{
  "n_head": 7,
  "n_kv_head": 7,
  "activation": "swiglu",
  "norm_place": "pre",
  "positions": "rope",
  "rope_base": 10000.0,
  "rope_fraction": 1.0,
  "qk_norm": false,
  "bias": "none",
  "init_std_up": 0.0244,
  "init_std_down": 0.00264,
  "optimizer": "muon_variant",
  "beta1": 0.93,
  "decay_fraction": 0.863,
  "steps": 10491
}
MLP neurons of a small language model. Each row is named by its layer, matrix (gate and up: input weights) and neuron, and shows model dimensions 128-319. Each number is 500 + 25 x the weight over its row's rms, rounded and kept within 0 to 999. Numbers have three digits each. A neuron's up and down rows have the sign that makes its largest values positive.
After each neuron's rows, "fires on" lists the tokens most often at its 100 highest values on Wikipedia text that the model never trained on.

L9.gate518:484522534484543461490538548471514461491475527499536524548488509487465526507461489511505495426506502525463495511499507530484504500506519481479485536521500490500495497505487473548525510530545507487486513512484562514476519501491509506482502516506479470446513511521515471470506524490513514500453494508537484517484473496497519512556457511467498491489507509486533520492511538529485527531492524527513475500491470508538473479510481502482494475478522518524523505528516498498484477513546486542498524513486504509462529475516510537479490538487521532479410473499556523490496471532490503511
L9.up518:488476462511512510469519500512497514491531474469529525474470526512514492516521448523513486489503508485552510486500476562512507461563467503486526492541501452497503502532490480466495502530516527548499502493497496485516504470483445529512476513520516539482482528505440546537462511484522509443518534485496526457480498513471487516520512481509491512485522505569521493497479470546479477448504501510539539476485477514507553475504516482495523534506475533479478515502486533481530485472500522543484521539518485453497457502494486482481525439485512484504502482549510445499527493506518464528
fires on: " ", "1", "8", "2", "9", "\n"

L10.gate879:503510493493486527491495482528510456529458522502511508487475527506482515511493501530519525521501516515533489502478468525513469507505554495510531533501503500505512533492488465483546541521526530478472453493494507463478498488449490468529474498510539519509523531553483523478503534483547496500490528460516561518488532507507529502522512523451509504536476487489512493493509481500496499476523530502492545508485527481493546502522484535456477518495509488521458517520532476490549510484491481511481533495510497448469481455479476493494533519539467519518500533504532471504473539530509512501
L10.up879:482460518530495538498506463493504405532489517487501484505504442454499504487461478494482545506504536489505522519498549468508501502504534472526513479498500529497536483509525470516509529524492519483511491471471447510453514532535499497516487459467510516485535501511527486500465539488517426500503536508489474484484529494511471483437494549486478532509484477514521510495474497531481465467526508481481541514521466504527511490435529461508500495505503501510473549512487514498499482504529501505478514514502499491529539493491501483566528507520502542506505472497496548530465531541503499494
fires on: " \"", "-", " '", "—", "\n"

L9.gate347:442507471519447477463544515499519431537495542462520532492467497482512489513494496485486482495534518474512480457495478493471546507463497524493486487467474529485496527476519477509495495459483498492482522512465489527501475498481481541471455533489518485468501487462547505451483546517485480501479523472493510526495497499499493485503458483513522520530507489517531528526500482530492529514511492500485497494488514525489494477482483527502547488479494540469506494504512504491515501522553508517483513526593496544543548510499540525486487500491486495479495503530537487495491497539457498526
L9.up347:476526485440538485530477494476440530501508456503508550504502509485553496510458494469453502513491509502540496496489463515535494524468492540448503510498524551483482494474476528511473515532518428490487519505542498500523524506525493506486482521506526502450528518471492485516466466499530543507481456504522489501482452502486520500479466521481511534481498511544549495524476559544459496521508508459495499514510507532461504503494570463471480520493481560485494463529452497492514467479476492527484523488487506517512537527515521487494550489502493511489497516485470487486502461470482470500
fires on: " ", "1", "9", "2", "\n", "0"

L4.gate19:497480467518449449541507530529497448491458522487534480512480507466461504513486536454496489452551480473419488518487498492482535533504494519503511481463508485519484546450496483509516556475534512468474477486522484483498501498498463536503513489552530514501483522538488525476493489478524468526446487511447494488502515445511509497486553485532536465480554492468497484508475523509473529478469499517505499529485524530480479528518507514533489503522509489505495498501501516465493497503497486493499461491496477511494534503488545511481525480476481495480497484473544509508517507453493519542
L4.up19:441445475473478482489558477501518501508481484480510486530497521507529517523515526493477499428457529496468485479490479492510527484508508530525499502537500523486504486457473488524470517483510491519525474493515512467454480524510515460530521481472539510487511499557531517498476502497505497491498502486472525539479538532547487478514482518497515555535522464519500544509541493478543525532510532527511497499507490472491510539521515504497520468453513485527474476502516487472497473486507506510507489501486509536451528507467534528501487501474498497437485448467489512512538517498494502527
fires on: "es", " to", "\n", ":", "in", ","

L10.gate575:459469514501521454512457489457480515525528491515532530507480474496542505499526500485501507491508502472492518492491453486536489465470499460515483519503487516482534510506497533507494501530505547496508516531516483505560507510451515469508493484462449489506484545521501525503482484521524530510491489491561468467474514477463438481512487468502481529534512476513494521485537474480490524540541513483549469468492537491492465500472478535477485510457456493496467484505480513500495502453457542497506503468463504490506511498530524483483505473480458491524467538474484534518469475471551529496
L10.up575:465511522530471467477467482482480508503523502513534483509502440506556500477488479503495474494487470441530520478509475475485516514476506438464476519552489516480480514488504494523481489514529486482523484516521502514510546495548508501487503480446454516487506486491493551465486519450526479490539483475485496476516555519470499491534472499536466478500546522517487479512476506515503471518540473465533476515498542508460500448479522513494507500499482523479512479460497494516532491508508499470511505503509494525508492534553516543533500503503460529530514503516478497514533503532519521523
fires on: "2", "3", " out", "á"

L10.gate1207:519493500502485489492494511549507499481503510491483486491552467498521481461525453533464512460469453494503544531484513518543495499525497471470495509502482473479515524458534531453481528510511509497565515523506475538481456551502449508496490529431461470450496483443461480514489498478522513519526495489515462496517449493492504542523514514478446535470525490520532491542526505485539466531491491525511494489442514491520525482488511512498490501494520518555498475512546523523515511484518514502498501480492483535462534542549551508515529469486476500463506481514499540524518476489493473482
L10.up1207:530462519506490492489502528519529487531499510470515502508525567438539519497487506545499475541525465487506511531491478486493479515478472522458530483503500483484507508513519512494520506456480535470504459489514470498474463499511524497531536564501488532522508517456527500498487558525571531491522492499461535499485506478492503523496472524511494522520507491514508522471435531489492477534495495513519472484481467499501511506490506534464508505489477540447476519501495512504493509491523515505519485481493514504537502454504494495508498506548482537478522508475525494437498527481537512512
fires on: " sp", "M", " L", " Sp", "D", " K"

L10.gate212:504499461556519484481455428490503531510477516510459502486510489529503512512471485512510501474517474492476471528505501492483452495505472501520505484523479504486435543489532495481442525468553455472482518513552418492529495472484488459504525521538503463494515522504510484451499454488472505458492489500462468469477523473512498479499494501523467486488526515489500507516505517481520455483531488502483469469524490515463508498523516488504501473484498476517511459476460511489472554470474501518520481468456509442484490461508490456472507515466483431518488464507517475519472514542493553435
L10.up212:528488523516490482503518529515545521475517546501474499465537518487458495450522477574469508500460490481471496506514491518474474508567510485483514466516509552473461512508487461457477483474515540493469502495504502472497511515529490493495476475502496520525534482517456492463513508491503513446493519548503519527456494461436473492526475541513478463520482506479532451467494487498502495522517496485489530507514492471491473556493516496515542488491542485526524523482490483484483538452519511516512512486557453505511512520514508470473508517526512511546522481465517516512481489544463491476
fires on: "1", "2", "5"

L3.gate414:566521558493538498501489504516468461536451486431480498470524543506494455453487510521497490507516500498486489482516494505509529488512484480532502501473495466503477508498509492504546499512478530503517523553527504477475528484468492507491475504513503461529477514462501523540478507504470504473464482464519518472522473475540492460545481507517517512497486470489485553493514467523496493520475515501460500500481507487502509496509521523524464467522482479505474542436481483533515504408497484494470519486525473487492536511492515496495533469521482478500514474528491507503543507524537525513
L3.up414:532497442477510505472505483483481482485498522504498551512496488535491483512508496476496500501492476507437550462532540524482487502513459498460516475507521470500491507527513550517496518475472511469516509526516509483493528457490524542495513490498515515466470529513540517519488527490496484498521511467518572509492489513512511501461517490512472494500515519519517505473517516417478451525479482491486505500520530499520518507491513500540539505485507487503494473483490531494494522470480474445500492553551476500489481491489497526516508518514486531490488434504452514487470510501488477471
fires on: "or", "3", "8", "4", "/", "9"

L3.gate452:486492511468461489521520501519460501463492500518497512530512525550493508500459457516475520507531490482509487527495486498447529499510508515531529510504475558543482538522499493497522477493499530507495543492468556510513563459482444482491499490508492526513488519557471496476474495484480517496472508456543536532489470499513526496529514506507536504451487507545461504497499485509510510519445467515506467517506500460531491529529475476530482478503490533535512426495520530493534494473459506504485522519445512524490571478488509528541548480507500480529502539523517472521489473464501534523
L3.up452:452469490514526465499524534523476513448510505517507535477497496513510490497507495495516495489490475507484502487495475488524498475485541539500494492510446477498511490487509479443480486472486519518449522484475509481512503541482536446477479479485525483469502494523504507466489464501534518494481546492534545472509532531535538490551517537542490535468455486474491472497538491523519520506488442514488454485486535540520499450474500499467482517547512479485455463473492509508517467490478452472497504511497505518528535475467488492494492521446465528521510500545521487494529487480487505487
fires on: "9", "til"

L9.gate119:527524475491471484513531436473494528488519500492525518497537527524491494464517468448520535511504467492496490500486457525481501508499500514488474510486465488469522549496479489483537502537473449491515514478484505506527502495498476512529520543478519478473522489488511534518526440502469438488552556500515504470525504514498483494500507498460498523506471521511492486517486515515502500469524509539497509475559530516503474525465487471474494521507484483489501518503538525479509496503511487521518492517513532485458499507524502491540473464539472500471554473484459535511453458524488494501
L9.up119:496485510536523527508520535498505519486458518484525511525500491513454514492469476476537467512536496516534524470518471522489521485503487473514543487522480513550483491520491444569501531511489500471460497547478517519509553499479495478528479523505464499481502476506497538535527487470498480498495492504525509538478495501453476510514493461485535505534491483500502497474481497512503496524491512488511527507517502491505477481493516543518501491514541465507450520512464497491507500537490484496513479470520508529506549500497533487453502497524450515508526483477552461487476538532473469498
fires on: "′", "op", "ex", "us", "iss"

L6.gate364:529503487535528487530490493482516524472510500505518461485545531509504492496479543492534551445514459490505493482459481513496508503523528513486513499482503535532520473494496514523527497448525523504464503494515489521482486509534461511508514500485468488511510474489543460536516490503504524493517529521538472493485468480491515501486495500486501549520506504517522524514495532473531463505475482555498500500468476535468495500520537558501516508474551479510453531492511446527505539507494515470471475480469492513516535479458536499500502565512502570507488544505501538470524494487473431518
L6.up364:511443495520494518506521509511457490474466488480481503493530537437505477495465481506514493471480481467528530515524539502502475501492468507508555483493494473497509541464459486516485519464496486504498521454501456462512452494480477493511495526483508491496485524483477492544512505509540533507490524480512495463498507491507536473502511448472491532502541488484507484513486506515525477460485479531502515506512501513478521452486474548474582516457482467489505476519498483462485513494469505517479481471516507467485515488498485516463534545535515526485544482484512506520491484534518493469
fires on: " to", "\n", " ", " on", " not"

L3.gate1040:518504525510482468477494546502485513483515511533523492493508514500532498479516496476491507478471506500499484502510498500503474564488515509506465478504545546476545577534541486523532520471469424500479519471488512513500495490497487526492456499542479485483557483544493496481532489511498505496484512491485476413477532469490496523491544521492534534525500465493510499563504502510478504503444474519479507533489495473477497490514496493549506505514468505503528449505547490463496481483499462513529477482494490520497533486510450516483516497471471534514500541505505508457524483495503490497
L3.up1040:522513512483527479477491510522471491495515517533538514501475489528513496501489489479502487508501495504507506477465501488549490501476452533513493520522488516453489526481534469495495502466486465514462526479513555487534455515478521503459469490493503511490535537515520498469492459480505493471474540455495480484527549499513537504524532548477531483568490486538443506529525501504493482505444505519494539476490511486456513494509489496507487515518477532529517488487477541443516506510468471520493537513533469497527507491515470497467490511487471495497510507559470491469564479501525514491
fires on: "9", "8"

L10.gate517:503496520488494505490527469515515507454535487477555463481498497474499510498438512537499531479550479513491476517466578518483543534506453497486468546500454476460506518476524458452537543529451507486469548464557487494501482477511492497479483479503517544539493530506521494488479500482527471541540486494491509519480474514488504464520491517493463476529521514504542463525494490497504494528501531529530473468477459481495482540495520513434478520501496491491469509538449482560498498504476479500481524438523519520514482486527450478506506502528488509437494463517528556487495477532513481452
L10.up517:526537507492513510517502481494495453505442515484493539509511524521524464485485533561503473454503508488484491496501493488565518493510507489485495487524520467484493507520509519548504543527499534463520506469434519516487528466501516511546503507500463489521492549501453500509458530501515528480520508477490520485467522475510542490462456500499488494494478474518504517504453462521483507517498507499544502502486468548477509511511541503552512496480473485476480493513487525522508539490501484510521533504517513566510496509541493452498500557509547527473477525532560484529501523477530513506
fires on: " d", " sp", " D", " L", "D", " cl"

L9.gate899:507502499478492444536541501522509490519511502518487480479479456519523518492473474513485536496468526485507494540525520486511496512487532501527453515498497479473516489494502494518487532499542513521450495489520511480501497484489466543507503497473534519514516528438480520535540486501500492480485488475515491512499507496482464470451459474511524479449519515511542524513505511514494486500475500500499482481510495503501489471483468524478499505439504556498541526496552540506493495536478463513499471542474518474533499519527495530492449522478456549510478524490500527518531506518500485508
L9.up899:468516479449510513501488513452529495517555497515483527480534477520510521462532501491484518518499520513502487478495559503532499556509541499498509501501559484494501545519508545533466523498478532516484510487523473513498534506495492515508536529498547523493495495472522497506495482500473483512497495495518492535507510490477476509518474513546486458493529488506472483508480494498494481539531564483496512510496571522471493488506493506456498505478463509472482481479541517506512496512515469464494498490569474513510499506524485522525524497425525526512479482531490520481507480484493486541
fires on: ".", " &", ",", "-", ")", ":"

L10.gate797:504491519481493490528488472508486491476496463471515507496473464487509436520486496531489457480527505520544465535501489468500501497488492534459502525525536503489512486499489513500489535486464489460490541458494505541546506473440507464503511517539470472464466500476541506526508483529519487547515446496493489465521518497480425486489521492524463527501460517507532531561499478514522519534502538497520479513492519555478491498511507502500514517502472480515501538527507549505534435501531495499534547503511469475512468468544503475505512545471503501522459485467499519511488541550499463537
L10.up797:493461513481456498510497532535532517473471490519478489497514499521527503462492547534477536481463501462476454520474517523490492551488503490483552530508528510495518550470545504497473448490514518510482475471514454509464475495541519484522511471508529485474476523439468446547528498477501478549490483530519500511496488516484447479540491473530465528524510529509474531502473505525522476518503474481517489490509503504478475605546508523509508517511511484491512534492462477463512548496472513510514479481508488535459527488500503481461549507527491462520502463468479521512486502537516520495
fires on: "3", "1", "8", "5", "2", "4"

L6.gate139:521525506531492526467494576485525467497482503489495513539452525502509487554511497530500543506489502513497468498491483524523495538505498470516484520477481442507474516558503491484506538487515464493499490510478506489464445514542443488535515518482512507513505487519461490538478483549469522493507519545490512541485526473496500536525506467484487475472508510477496463503489482503508492505515508484496445503516458535502515526529516500518557464493483545459478503538512501474471509498502509488509467516497460458525539494519483546490511505553480507552480495517487550482521498494544501484
L6.up139:546504464530511518433491503484478488486502505463515484508492501513539466474499522523531497506537484485472502458463505482492491522491485544524532486458514515523506503445514475541471464473522472512529505528531486504485502498535508494501508512509531521489493490534489505487489475503477492500498515501453469511460531525533497491528487477485528512521495483483481548489508476479495508476451498510489485490561446485516500514530538500503501492517462504519532476500435533461498487460526485514505511484497510509469553504518519509476459498539490521468458488463469522513507509496474525535
fires on: ",", "9", " to", ")", "–"

L10.gate413:485519489492493539496494546520468475484450556509525499528469497504509515501497463519481510483495481510445521432468493479495446500483546528481485504498490507504516539487537478465506468464476474542517509494492496533511433523508523480464506463527510500492489477485538483492537499463507482506491502471528482498468459457487497511536504508483512509513528528552498511483500519526489541552453457506539493511520454479495500499519508469495486503527441523469483495453498509506465466507498517477477499504454482462512542514517496517530477481503486479515532497476517524487515513477477475492
L10.up413:487457526541472515526493477498482449535472491493520495494470528520542523513516495510513518549480508530522480539497504482474499516478520476516487456461493510512516471529494490460450498503486462498546507464507519547502465516519490508489505509506478474513520496493504498508455525503531519506501519498498504476488463554484497487482486511489503513493547491472484498480545513518541499480439541474497476508532516473528500510464490491486539526528550515566529498493508500508477499520512479474518415519518522481471478541493526522533450555474507482556499481488517455542496478534566512432
fires on: " ", "–", " and", ".", " to"

L10.gate1305:495450483490499545465536476524490538532508509501508531534483510462529496519484491499465501485497447497553493530519480516472519472537549466508559508480482519466477516447503513464502470490471543495474524516475485531518496447490486467477473539479490510496531493516459541522499490485481486482476454511485527497518524475489502555508473505511495518479491505515558494471539545504449509443494501516508517542465504436467512518465490484482530517494532460494463504509540526496486562499523512481490480495461509517501513493519511475466501494523506473528450492513496499483509525509453533530
L10.up1305:488468506498509514498523508486509549507499497521546516490486471504490488508496488519468475484538503523503479456455511545441530473487508490497495490515461537451472523545494497481450463468492512501486499536458457494541465442518510534491463499503480511476528523453472499504497513506453517468437502502504523494563462486505503529517529541509503499508508521472527577464539528486461518496540477502466523481428507524514482457506491470507468544488532508504493482522490529454532489499497482472535514469486497518503490475519511490489479503505487524488490472492533524481494512493470549512
fires on: " |", "m", "1", "|"

L9.gate1452:479496473530518494471486442498519511514447483545507516499484507473520492461542480495525500456460532483467460515507465525547514482501522522483529450490481484519490557477490505483562515497506494530492515512500483456485551470487528515485510532556501494490509534432486452482496471496510503497505514510487526506492478451517503512489492548520551465488484507489493550552494470494515510519483481518516489527504516528461530488486497500491475485494481563507498474501491525489544497525515457489547473537453489489482513527504488513474494464497490488490483507500511494509498506450496532470
L9.up1452:531485465494547513468473475570483504524459496489532521503469479502524473510528490538483475530485515473519526496493496517448498533547533477536506472489491518486518479458497457481454539517528514517514467483552448504489487526495499475511519486470532486484500459468493530491506500533509479479504504483474520503491501517519535496484539519488479496519554494489525487504494523496502506452461489502499470546508544497471530502481494507458485451478498530501453479547490546543514488532499440504496520495501489563506511527502498533507476478454516463490538509514494513542481464510530473503
fires on: ".", "0", "'", ",", ":", ";"

L10.gate482:511517467493493512497507555510534509484497485501442504510553521485477525482449511505513469481493501528477497513435498504468516509499511512491519540507461516539495499511525494471531511490523477480448448510472505500488465448492570489573513553521503556487511526499519526498473491466546535523491547526473504531549469517484536519475527518459500491506513466466462523461510503514488504518456481483470513496514506505479494494492510499504512503467541510487487497475484469492460478559534496537480484504545496508490535531459488509480478488463514513473489500488517493494550501455524465493
L10.up482:484452542516505521505499527498509551462526529511487522496509523539519493468477440505519466509505503492489498493522526467507523485504492489543523468500527450441486520503502513503509480512513518504480512531500516456481488535475440493463517483528500541540508565515527457522491475474501563476511498463501479506523493512462485503520480519511495542499517502477517517514458515536508458463515512488514511479469532524514520505543493466542468531551510487531509461448527540504500473497480515539486517477486488529518501549541469521510550507504486499540505501490525521485495481510450514459
fires on: " to", " can", " would", " could"

L10.gate11:508534492498473505528487442457477478497506501523444490496509512510520521497483504439487489513469477505496479529495518510501447528496483515481491487501486495471497466500539490484545512488511509435496570510488478507484531464471477477567541488496478513503493481538528521489493424468485539517507526454515452495548499530512461489530540462490485509514509534486556515526506504568452476492480469492515514510479485541504446493494534491489511456508498548522513457525516488511514516502488522477526519503498497512484516494541510494538452475490495497510515503511468509536502513520524503477
L10.up11:496559451517477487534485468451501547498450494496487552507482478499481524485516494505506538504471460465507512462549497501455480539497536509539514501505516542494533515493473427463513459527502516516477474455489463510515491513514500508524502531540478494530475505511525485530514535501516512498471512507535522524528494476508500521501537494457470470492495541474535515488480480499485469494506494523526494436490494460468505500475468520509511472496511509497488517508505485529493471514463521545517502509504502545542440473481519471523455498498506528485517484468512452490445497487467506479
fires on: " n", " al", "ul", "al", " Al", " \""

L3.gate451:494488497539552512468512505529512487453486512477501487497504489492454497506499493457446511463499515527484435495515531529506456506525502421502507535521525486501492540532507486523493533483506501551459535517485463483518478559471492505485489534495502513460506508495480518561520512505547499454511535470510514524480516459480469471513451485502462489454511498517537512523478513534463506499508470523511506465427497461567481539493462493496508501521523525473517513479524521502470505542499499458467535492481497522498520521511478546485534528481526494518484498517518482480528501526543535507
L3.up451:523493517471535493434519535496475506495512494475532461475491529479474487488512532520543484473512520487533514466517470501469543506494503518535511497505486493510512567519489523448440499501534457489533501469546500479474512558480509493482560493513485501470472498479498508502507478494489483475503515498516488494582520484471492505486475545510529489503478489537472458504495496537511465474503517486495496502515491439485486461513506506529462489479513522490518498507475518505461485497487494535447494511499516501503521471479506520483504535497482478541544474451500538466518486512513506512
fires on: "3", "2", " back", "ill", "1"

L9.gate828:507473479477478497494453448516547475517527479511515497506504511488501495508509508492490518497510507456516499445533531524560483505555481493482515478477444513477487494520509481491534547531503473491516538502428502483504529465496547477512523510559457537486498502506528493488469456480493497519511484494518520495502531483474521512487520538464457530548504470515536519505485462506466497523524491513502496499467479520494512503504509443490490489458436512542517515496491507444491499517500543486478495485517508488507486541504521500499532506555508497513477515463490485514468513502516496493
L9.up828:492523527479519485477520499451491486471525550490499530533458479511513497531459455466524501513470501450507488498509500487513492499494471491528536473507544513503475511479501531508456519484488527470469456479460472483457504502479528504482511541473497501550507502504449506500524492538522523534505471501554476499527486496513534506566501464495538521499502481501498514511399502535473550471512531541528521501471480479513511468482465516519527494511488501473472541527496502506470461481477505450513512525493537529482521486517498474511511571478485486483514497524462517443459507504467523511
fires on: " (", " \"", "\n"

L10.gate433:522500507514501452499495485476470484480502510505529491509465516536475507523483486499522521498501476515481494526443503497488534505521490494502465509486513493499514489471513502471527516461490510493504489488520502513478469547472503502480503534577516500518486496540501520465501485442514495475517481469476474463503485493497492478468495498498511507522571502478481500532514499512515504521498495491537466483491459468492539485533493480444479499513535470465488455511459500500523474522450487475523518480491512467522502524532472523507502536521528486489492447485511523554488487491531532469
L10.up433:519502479475461501473502471499522491486507480470493513502521491527524483529490497506475493512484485527516494469500515527512495491561541484486487493428463513542508520493525539500496497486499470515510500547525502482502492472486540514494483502473513500503522514496497495494536494510479527496487509475539543484506507517467503512454500522502496489536509559441504475518476529539485505509492509467480496506522544497529510517493460509511476482506534522482526467552501481524507502538486493481522515525468521512508487508510532520473509515495505517511536513501501505534520480491482491460
fires on: ".", " ", "1", "-"

L6.gate1216:503465501542506519540542481474491495474531476497477520489485491489551465494495481555433508508493484497525503523485544483508509547514524479502490531538526492503460461510518532498524482509515499441501469498498529487528472535514476482512560472532490464477480529488509471475494500521480529512476498495508469511488507497486443496508456498503495513483482515507498479535512510515481485513534507463541451508510526514503454517512513516513514510496532467467528477501494508505520478497524500491512492504485486504469479553518486522530511486496495480530525525543480462496471543536468543466
L6.up1216:505439470530532476481498526480477507521480459514464506479522503472488458476490478468519509545498507567477510479548499453566521508522506538504471537513517532473494489462475462484537481509460451508507517489497511503538489525523483489500518487472517487501506512519458463502510512493475513493498491477499539530545496556503518517502517529445538486501506514490501488515507495491510441497509533508555510538496499523508515469483507530500497535520512502465517467482474477484494472490524501496508481464493461543506514475478526468478503476489522517497479492484539515479508527498502519491
fires on: " art", "ist", "ography", "n", "a", "ore"

L9.gate638:510533438488517520526535520489532530523554539502540530469529488495500518473537514500467570535471515527543491535475481522548522476491485475510485500498434505507519525490485488479505499486480544532486517530506504469516470527504498538520543497507488473487524517510493541490523497474491454487485484491509467505496516520468456456510507487533496497537484509449500486491496463492511486537502485494483515458476483556510482467542502482497506489481494474515478524468498527492512508493479509488495472518477482507518477492472487453535469556465474509451516512451490435501486478522490479499
L9.up638:489532451464494490491454479513510421508511530508483511458532490531506520526520470490475483489515504515528500500480528466520499497497545488562525565483505478488514436497520474485514472477504490561483492512483511473516520514506479484489520452470491486498511476500511477496478487493511517511491486468506513539514484479549518518485496502513488503508506480503488485500544494500483468478486473494480522523455494495499471485457536479485531542486481501496451547514526522503501511475481485476532512518523491453532525485550460487527512516485491479488488495468501496489476488496490518526
fires on: ",", "-", " (", " on", "T"

L9.gate208:527539499514484508542508433512509520436524526502471508479538489504509474497502547519507520550522487498539462519486437523455484487545497506518506459539501532514459528492458532493495500545435494477500472481518472502491528523481483463505492511499510517473498481441478511467507483464522499503499542537505521511522513507509483518491518479525539488516559518489497431524498504512507490513526536466479483472525481467485502533516449511528461510477483491518511458489538482480504474494500480490477536484477480515475514493488506526484489471477533471484481526521466500494463488494503510494
L9.up208:518521549465496496495488512515522543439518513424455500494548521520524484483512514486480477464510475530509492475530479517488510534517447480513522536539533520489500513509488486516499484521500496483499518461490475469488517513497475493536506495471487529501486493468508516492504486511479529532531474546513512521501469486461456501540508444471522500496528459491511475493518494500506525507513539507558520455508533524455491516465584510527506505468531466496451497481457489526461497460531518473516528519485512469460541488489524510503518497475523561455479488513492514500448530508507523490
fires on: " No", "1", " Big", " one", "2", "ig"

L10.gate1060:543474533518446478479489484472519519482496499498497556484494511503488492485541503450535468515519506477450496509452453473527506531504476512522513459520494490522508549553508521548468535512520533508479480496560532459496505534511499462508537458517495532496487530464499488492473540513512490486484496512493485527468554470491501532517467472445476467510489531440479523500550482516496491533503490453494482472511464509507470499509446498455464492477505496472499468522497516520509518491487514483475491518478517459501534491474510513491529509542491521446544511505493464494503517519508495459
L10.up1060:493477477556490549472493517524469480492505508449498465484517472520514514471545521482462472513504493495474523523495529543505521513462523443525468492531503541509507476458511518508475459504547486489490484459522477549506518514520557486520513472456523522500469506520484526521518506560507473492530516506517510483527470510459546532519522488532470470516514523490501518484505442498530475490504528505465454498554513506491514490544509508486510421489516485520500491472486502503489496503485532484530464538513489519501490522505549494489492510527449483511510490504486509505464507484519484499
fires on: "2", "9", ")", ",", "3", "j"

L10.gate105:521476536460515488488504504500508504439479485490504483501494519551514503479508499501465533510532497512456465521514486471472497517500535540488473471442511515502433484501506495468514468501493486501492510479469485477496487512500499511513477512480521514472494507458497454486514509526460590517468483485477537533469535504515497505500534478522467481453466521514502508496514509537479460483474521572498513477479499519515483515527517507531492481461515502481469479525534472557530576493510505529537507518508515528463486560501485495473488521466490495500515515459465502511480517510451514510
L10.up105:559475536495480497513515511496519514500491471488514509484555497502497512511506504508497528466444527449535515501521509483531491520528541483535526487467514503545496516487519534499527468486520507480443497482486510448527491522464533477481492513492532465503525500568560495482554517501500507479480509455479508470482528458470512467488462456544501550479492487477481539484511513534525468497486528498513501480479522514485507479484466522504523510524461462477478471456526549498510478499491512508503526512495490484486524501503493523480502519507466509483513484481465489498501505510503501457
fires on: ".", "2", "4", "5", "3", "9"

L6.gate1288:525550559495509493510509414498485537491475494508468505454525489509528497467504520494480506502476519481481503501465450513493555549497527520493586477517498522487459476522538409539521507524473499480482494507507490502487496504499518506517516476501480491503537510492497484498505494529504463508522485487485498489497498513494501492516553489518517474499473496530485500479492483546502525462517484485500494462490508505507476486462493520498499470497532522518502462507429454511481547481502475485514526487519531468481466499496485506507513534547502474504548494525534513498506468471490531482
L6.up1288:497493480464538478498518516526535492482474489443519504513528528502524489484526474501536500497508493479505534489531477471519507515484489525485510495478504434517490506461474458529470512480512499493480520490523490484475523463478487489515480494481507514476542477532512513502495551553462490458499479516521509525453482490473482452492486437463473497490493495548541472446497506541502480514516492504475495504466511458469519514508538477526442496501561462480491485472498536476477513486505506517501515464499510528533500561510515511533523519497532449496530469510486510485507495497504553502
fires on: "2", "|", "1", "3", " (", " Country"

L4.gate851:487479527513495508530522468496482485466511534527533460486557565498490471495517474538467472443539506535501466497489482512511469502495494519497519513496496471535477512514476515478539524524513521462507450503500484490500493476467482519495486520503470508466489490491491500488555491453498495531503555489525480473499499457462506486514450488466469523519540496517484525491493482509485499512532508522503498491494498507473502514498506482496500491509496492547487523484488539477536503497467539479511519450487505477552492495484511518446521454521508517490475528492486572524491482497528478519
L4.up851:509515499543466529449527475510484523492492504502525494556490493456493480499474491499527478472483541501518475498511489520522517475477477484486544465486487508470532448487521498491486496481493517520542470520562451536529487502530533493474544447486500505477505516478488466530513470501531470485489498521482466483503487477486493488469504510516501539468532526492497448489483483455504472520586520520524521483520509468511485489440524459480498481499482504485497466493530500473517471522473534496519522440516532462529533492527538491479494523507482500461467494511545519490516472499476503473
fires on: "\n"

L9.gate48:556482493471534523517501495513490509511502515461441448471468496549505526489514477538469450500525506502520496487498505514466459495491501498521469487484526494534494492494512462538507506524561463500479526512527487500539484489431518504480501535503510474469482511516501483487509502484498533542555523493488487510517527469505519542528484489454490516496490498490469513535496521504472524515492517476506521502451494510510511511515504495505515480464495466495519465508504501496510510452515502472479514531520468522490476508510490495505520518502520501512486478514510515507484544474482484503
L9.up48:545486473466500468514490464475490501491500502516454553491435479504501482480520479526511477482474484568467512492507479472464504525505524534493567475490521551556507454502543492498494512463510497525505522511501518477517488468498533528478538481482483514469501501546498549481509530474470469462522549494491497470513502462498496547483511486506507541526506507461523563494479532555504509548518505494492524528485491506522455506507492539464526525515440505455484485558475461521502513475512480457497460478529517513489472505498478528510456505500473519507491527461498524474468520518489435506
fires on: "1", "5", "3", "4", "0", "al"